Weights of a small GPT-style language model, trained from scratch on English Wikipedia.
Training: a variant of Muon for these matrices, 3694 steps.
MLP neurons of a small language model. Each row is named by its layer, matrix (up: input weights) and neuron, and shows model dimensions 341-511. Each number is 500 + 40 x the weight over its row's rms, rounded and kept within 0 to 999. Numbers have three digits each.
A block is one neuron, or neurons of one layer that tend to fire together. After each block is what it responds to, as a language model described it from the Wikipedia text at the highest values.

L10.up16:556477457483535471583521551504466574510518547538538562463516482499476443506477470507530527454514502559570474486520526573517409508521516528451500498573522480533413501507447420498523498468585486445474474525522482474597486448537607464509512526507525520528509515447532514411521506504424500450547565528557525455503474480469455517498472561442517531450502495558435455496497600464496483464517499561496484494522511453474564464487574490451475455490469494481582508505465459452470624567532561514530460523572462481449520550549
L10.up66:532530547531489486496443397410505472542490532498450472528550479541505583516501553544532590478511543563554460560527479539477501550517504492522496453561485492411430492543473527512490534463531505528592522491603528563499562522601514509509475531503447523524557491523481441523518572539518473508524509530514481427492508480472515444446512473501467443511473546535488532450559537481535556453439489546429514507518491487510509544490539595455520504527490491523455475465457513559502531458524521519530504472510474513535469545485
L10.up563:524525472508492507558472490518582570461469505546508444476564516467504571572544524451581482493518518479473460511491421520501501486536473492536494513517466507484535471501564476542558492446527462510443543522485522547552441462502533510515437495468474559463514413565541530479514448483558528552496514570578552507430464533528413520525456493565487517561460476540490517499509513439553539490571535520523537514444523444491536430496511491511522559500508544537525517570546536494467508481520469505441528494590551523472565449488
L10.up660:551480478501489572538456504478442427452505483403486481510474480486472537491438479506459504460509476431477519525505447524484494480577480540463491437507525510497479517504556455459470463542507554501458431433477561485451475464499519509517492591454557592447552471479450483579509510449422493529539494579508514509507555476547534510490456484514497418516450477519499511511474466502578436433436505511473527478465539508468591505482497546511446479510486549526489472477528484535504475515494466531409568493520510480596518491484
L10.up1274:535505486522508443523463552461464503497529500469517503536502547508536491508491547597495481479484539462446481460496563470484484504539509494469543541534530548427475514508465513467529594467577534493474515478518518535481539503446519476539515485487532549470465517518605461508452571516484466494413477558519597551534570528440491524503436539590518443504456518540543431445528392560525484473464450503473509473514447478502470483518414419583499546542530528576501532513495510522507481543446456538450533436496426498485475416508
L10.up1539:527491532517428535479474462535481477500519602481541505488554480422443597524547438518487488481556376551449493476525414517580533549537546489486403473406534415491486494537481499461510483534471567455514522465531518547531571457512481521533449515482451491504495500529482492482480491497473453588574479452541497513496475546528524493549511465420459452582470506530476515520509490509509447524399473544497431524459484547505440490506482552534427543501479498521559507558441536466498447471451507500545543513518448508551498563575
L10.up1647:453561526480469529492440486489513428490514512508434577479472458457509420524512505479510557453521521552528520492423556551439504428520479563499484482453481513527445438423470463472548445492485517475508455452466593525480511488517533464468486468519575420493567449456450498529477492603512535501484405463538469480509535467472454541472491457521569522545502460485483526513471506512487484436524523490492525474440422508532518547472482604491502497451508480565514486495497520520551483464549560542404568492565463469517470520492
L10.up1719:506487500546560459485417452420501504466458531504431486492540518454541463489485451496482492520525537518534470496517484475521490555591499529536548479536527525468470441490538480498556521540439512554489552445610460461559495497539453488552469480468462494531554478569551511571514497544521472567525546482543432509485434503547507483532515499573444464512525441492486480502497558473547527479485529537453493419508572517496514587545493512496478479488527465447491561514478522482467458490484465542514584529448491552474487428557
Responds to: Post-noun clause connectors. Function words that open a modifier right after a noun phrase, mostly relative which/that and linking of/for/to, e.g. "an agency which", "Director of".

L7.up376:574509515501423459561470479509539496509488448488524567558572465520507521548509546491474424542563496422488499468518559534448443528456543445532469485498458480537513456551487548475493540492483445518523432470518588535553488510508524560480542467541470424459492571470493483516513494513496478516447449449491542508541535451525584541540526501541520442540524568551527447437511500524529494469479422558511519452500502406498489504491562470506443502534484493449596493499524475506465505433551493523506518466507511570505502520517
L7.up545:499506588485574527485471531472475483480455547482454504509460536482475501468511470513443493493535496455545485511485476448531552540488448540560502441491553511501515506537548571435603528499516493532493555559504501508543508480507519566494470486520492525483504476523483488499416535462558537537508499526556538459475566542512479545459462553546455490453446511495498499502552515613484502476514542455466496444450462600544473588440553440458470554498491505509455542494549505531555420542503504497546549454500419528567466519496
L7.up581:516470494510455454450508494500437529475541444511551474518459559514487507498471454469514445480451545507442459563539532491475493529475519508502489528460448481450537493412483461505481549536513510481443499619481517509569511511516460564489510511529508416495496438536462496498502576435542530416533476479488466441462478558540486447528467487536506472421494494479543471534462560567481515491618550559484528541478563505554525565507541465488447516456478561505458557537543457458512511483400489464456569402513455491581492485499
L7.up595:486533489529510503519505548488542432535472512552482561540488502515458548465467485501502510509494554478504510556534445486451555528512579459519476500537467530544474499453536504481474557537467528485454526554426565432471455498479517480517525496478478520485514466533469519495514463560481489523558457516533479406499477561478547554509555423491450505463444502543508458427524454518476444482502503566537573537572511571410521470516529529458476497531504473508458546470482518515482553520554576453468501476520473482444423482458
L7.up983:421491418451489453551491558512597524583508418450562520493473470510518555471540481561533474490464467524567503450485508481472479488511486495425468507448496478555573580473519451511520548493425521510526523495533481493465475482534417555442510515504549448464532576454479442502452512458503460493490474449525475554488495492404475463553460484535489490485546527517467455491542555509519513527484520459489488562456492453509487494616556605435454542430520503500499458525539498519470504411527506513588561472461474542494517463509
L7.up1143:476499482516494491513478481524538525502430422397472553427526527526479427484526451492400527510604525506474548455526508477469525519524486453541532503522516435566479443507501518534503549525495475480439472500530463480463559611499531556479466524517446435450481518501448433543494570471450483457481477526542442530503499515464512488500547539494492520546507517508482480562567483495517495399493538515429517564465501486449451569538549447484496526465546510468578610508486613422501542482489455457529519551575446397473551549455
L7.up1181:422497496536538515540571552552519506483485521488471509518481464497454502562544530474476531453535536495507526531420562449441495490523561480522497510583528456555524505501473463442471479574504505456526491465505484532433407524543491514436443442540510530431530534516497440478531487472433427503545535458476446510495540411468544494503496447493438473518447534486466489575558543596474514464530414521467529584511500540552471508569585505379440502534528509564478610549498467443481567422468524486504498482495437468509549483472
L7.up1352:479454460484508466533531563480499504573475511501505477496503478483445516499503505520474463411465535451522527532538536521558530524533481508488494487511559546502497473529479440417523492461599517550490478462572550480547514510554484443515534428496454488516491471452451527473499504491493560525509472484521482539504487518466409437451540553510489482520435521434505456517506491453452516556535465589545526450475590505527542524501540528454468548515531472505498516448502497529490450479450465537494449401455511511517556510486
Responds to: Role-noun linking words. Linking words (mostly of, also the, that, which) after role or group nouns, as in members of, director of, president of.

L10.up189:530551487510466498482532523462491529440533453567439473453522499499442441595567490446518401499544441502466462495443554578533501589485419441467422458450483447491512499503519530497496511553501554524470491499550536541507459557505453426516462506478427502547486510514494453477418497434567470520518513470530523493444531512420616506527503553442420482434489499571529536554481526446531477523512505462479477508403539540508530525484547464532491441484483476522463505491444535498499503484494556543434466541590577468496485518519
L10.up260:486515591487526491535417513485504475480473504457491482489566440479558489494435579471476487476511542503438471505400558504500461516537422518489455481475468558453422505495447499593586566454563502486440511462519534556542504534467512548510557530467519475518535452559555572519552616509507513480512562485479488481498516525485468517455559487487381499571513510514511549470512490447517492470540472508475467461486575471536570446490497482508548519529476469483534514505547491516538476555504526457529513481461468495559464521475
L10.up447:537486529533572518481511539525458504406498477443513575527497558560514490467496596451487491478470493552558481499497532528536497476562487622596453488428453538560428527523550474453516461535514573532493487467531514499515470455468509508522574535516430520542569466496529503539468534404536436518513524488516564554508474496447447483573457499474493461488415489456522494467553491506495509483546486528529516487486546520503490549479495551501501551506465542507514515540517567475430503431523532569491583552505524523488494464514
L10.up742:488450573492523484464540521475486486476526501588509580509503505544440490502493423409495438396515379480479485507502570500524447488519554480472511529549518434577499503520483504497495523493410519502449497461511492513472472463469553559448531497503509530558518430493458513484501476484489464490505489484568456507490435511462545490455501429539481430420525472517559473473531555532504477501518583480501509548445505483520472422404438550423546497467530552573475474539522483448536534527541483473461529539507473523538530499497
L10.up867:536488552500474556552493432389494462510540488516522560482560568488474409498501445464517496557549482523504532482547468439581485509468452437524517441455488476528453471575559495578423518531544586461492458482569508513478532448440472494490446462509554495484530491467489457441468501512438429532493442497547458442483531520469474505534508546497490508456452510491504507560494508543483476518525511480498589522525581507520497442450525464558564516499500494501536454508442523474434513529462488540514536503505470459496536519518
L10.up1008:584550517462452546487476508454524505531492483580530552458541500500458468548486463499549427509484453543490486506521545480498518464444509504528532552532505509472508511444502494472531478493486575554460435525480517502529507441536503467466507539490494548487569479500423451481565420541530523548422477524562507411553493553537432576513472478515483502544576544508512515468541519489482462415521515474477483527627445508496540475503491521488532462566441486507575502519504572442443472522510445509443523506536517468541545507445
L10.up1697:501546583545504439523477593464511485517489463521480524523543531496559504480486552442516527413407546455473461464493492493521462535468495500518583510579503413477474585450420451545460535490530560448439481456520522484507481530508468540478567525478495520556526469477459550479467544472499502476414533501558548529510453519511546637465556549562507509459503527539502553423578445450466448478527523505498466541436480501505484451502448414527505515524565485505521455441520547439440529545553504539528531460460501576475520505546
L10.up1981:564511517486536492538567461503563499528543487451520494491442436562506455488511485484513451451507528480471516512438494496551446519490546534519500499426511444504507485498480471498560499488520523564487576494497500465499557558451519428516524482490502540529488547503505408528548515612501492455567509522571530533489467491482405536528522469490521478440513540472516488513564524529485520497478463488477536486519497481518538459547503560470528453560457483522560539470425533545552519513572551474472453578435454474543493513471
Responds to: Non-initial digits in numbers. The second or later digit of multi-digit numbers in measurements, statistics and tables, such as the 6 in 26 m², the 0 in 40 minutes or 50.50 m.

L7.up58:481427513527448473411478478546535443575531435526493483524559497504456484500545597519556557529433459462520572462491557519501497498565462533479485499456446534466451463441631570531556434459467509453459530492458448490452501377511506521542524561507471554409522517400454439510468478453470501531482498547592510478497535546487530430482524454552426505547469486506497522495449494481480496487450495586518413504591491502492538518451499495486521518545486490520532535531512533511606502538476505543518543581502466498464513479447
L7.up164:483520564490518478536566510444486510489480506461536558531497478486520496470441584555493506471553489563523485491616530458545459530435571530424480464452491506537484441547532512583505523550532549501494485504556545507502492508437484490461470481428503500546422512525410527428497474513541436503570533477517467534496580524527493471504539540495487498452499499533494541535552527483559434515471558532487538518481465530576516569456445517496489500477465516490564480546543471542548491531496441628557495545476493483462538481489
L7.up221:535540556459515494459568484474497528571523444533517485486494468546443451559492546494474446449525439426484558506540521499514509498463502435514512503494518435429557512549472462532448477486508533416414486485522504497561570456527465532499499457478449527444408521544504474554538475452571531495523535511496469478513488521535555469520427527498484462460527509605502490506442510517500489490489529495479492486443464487467540458568551503473453484519502468509455542463452542466494571507523466545523497520431530457517478464537
L7.up260:513475485451490451427614535492453511436500474514512501529541459459514533502516490474507481457488479502476534504477537521537473479499454515437520578534502521546482451460513415444489539516476494533566507498552514484515497525435477458440531447459439534501535530511515529482492518491453470528563492446409555531512441449498488517512514530581439489530535544542491560467516469456476464510512539497468452509528472501460520542496483470513533516536498559455498457516536402472505511533508513515485539513519437510472510485477
L7.up796:562527542515537453488445540496497483483514515602432514468548488551508463561506506512454491570538464502483498446495597458513446535503506489458505557518456484566474548541471582513550476553438487458488501599476541529529582526514555469442581520474438459509545483481422561509475466443541478594435503440499529472515506530508463487516496486519492521498475527520459481493509469447479418522471553513474487540470493518496496500517511407469517472458515615525476507509469552565536521504574491524548519471472520482564556541506
L7.up1685:592495548536465510463519472475549488538431420475495467500494574548491475548480483536497476443522463493494530489475546508457537409489464458450510520433433493539454445473440585539538511526424470478515581497524571496490496526471509524467547446438538463469424514485460502479517601475499448400481537487438513560522531516523498551483542531540515526485524424531447519482499491506438468518499519467469484428531466467475558531502583532469441540556546497507489571455546524409465521481561462491485483442512548512479616528510
L7.up1834:529493523510497498535469513466464460428436487552433510611554537460428483518530589471565580476460494505470490520461512547445508495544504541525478411503535487462540522432437516565512544513519546465494468466455521513470481481541519482563380546487544458530535496465489461480476446434550505494522520456525554539450610559519509501512492505525534477522467449500521464517529530460466515528546498425483464501483503467460513468552490535524439466552509524490559536438556485593533443530444550482623538534559546524578530512531
L7.up2019:417486491525479401499557467528497506500438502438528530489487559516578520487537430553571484493545533471538455558518488500494496533530610481535450561492492494464485504566441546553542513461553502438462497501503484572540571464583521462486533448558427491459412519495557551474477547446442499469527441460500524548534590455555519551493489518499488485486443402533503457498516490474518568525464470524557552490525518522489521513487529491504524449494526546474482512513479506579475478502492488573572425498450570556490515520543
Responds to: Numeric table/measurement tokens. Digits in sports-stat tables and in measurement values (speed of 5.8 kn, area of 42.4 km2, 7,300 kg), plus table pipes and column headers like Votes and Attendance; occasionally infinitive "to" (have to pay).

L4.up754:566490505518481443465477485491502492528489465543495407473464515440580517454496450487533497490505491475461514541483447448496471469478473521495494540511513471492539555453419544552460502578575494439486488500545568553550480499505472535456514502535482482531480558469483554479466541559501612444436493482514513504501479469533535487518436492504558461536487488535543476536551549497477470464460471474477486403478468444442486437531495552509488492550497523455508451463531444452491394573542545468453500439561560472428491538603
Responds to: Sports table cells. Cells and separators in sports statistics tables, such as pipes, dashes, minus signs in goal difference, and L for Lakers or losses.

L4.up526:517510498450475538476460479518501599436451485538533528452521495527521461524526618473548469475521494465491512440428503529551568489481529485474541490433524543435514480470539442500435520514469561541460561571497522601495437568528404458524482520454509521468518529460520514503491553487501489464483531443491422464481513533524540555477500490481461426448473503547489530552485543552440483569500579537483510533558528589495520521588525476471522469482510479481463534501533491524509520499537521510523544502489541504396474512513
Responds to: Prepositions after membership verbs. Prepositions right after verbs or nouns of movement, membership or removal, such as removed from, members of, called up to, added to; also the word piece "iv" inside words like Shivaji and motivates.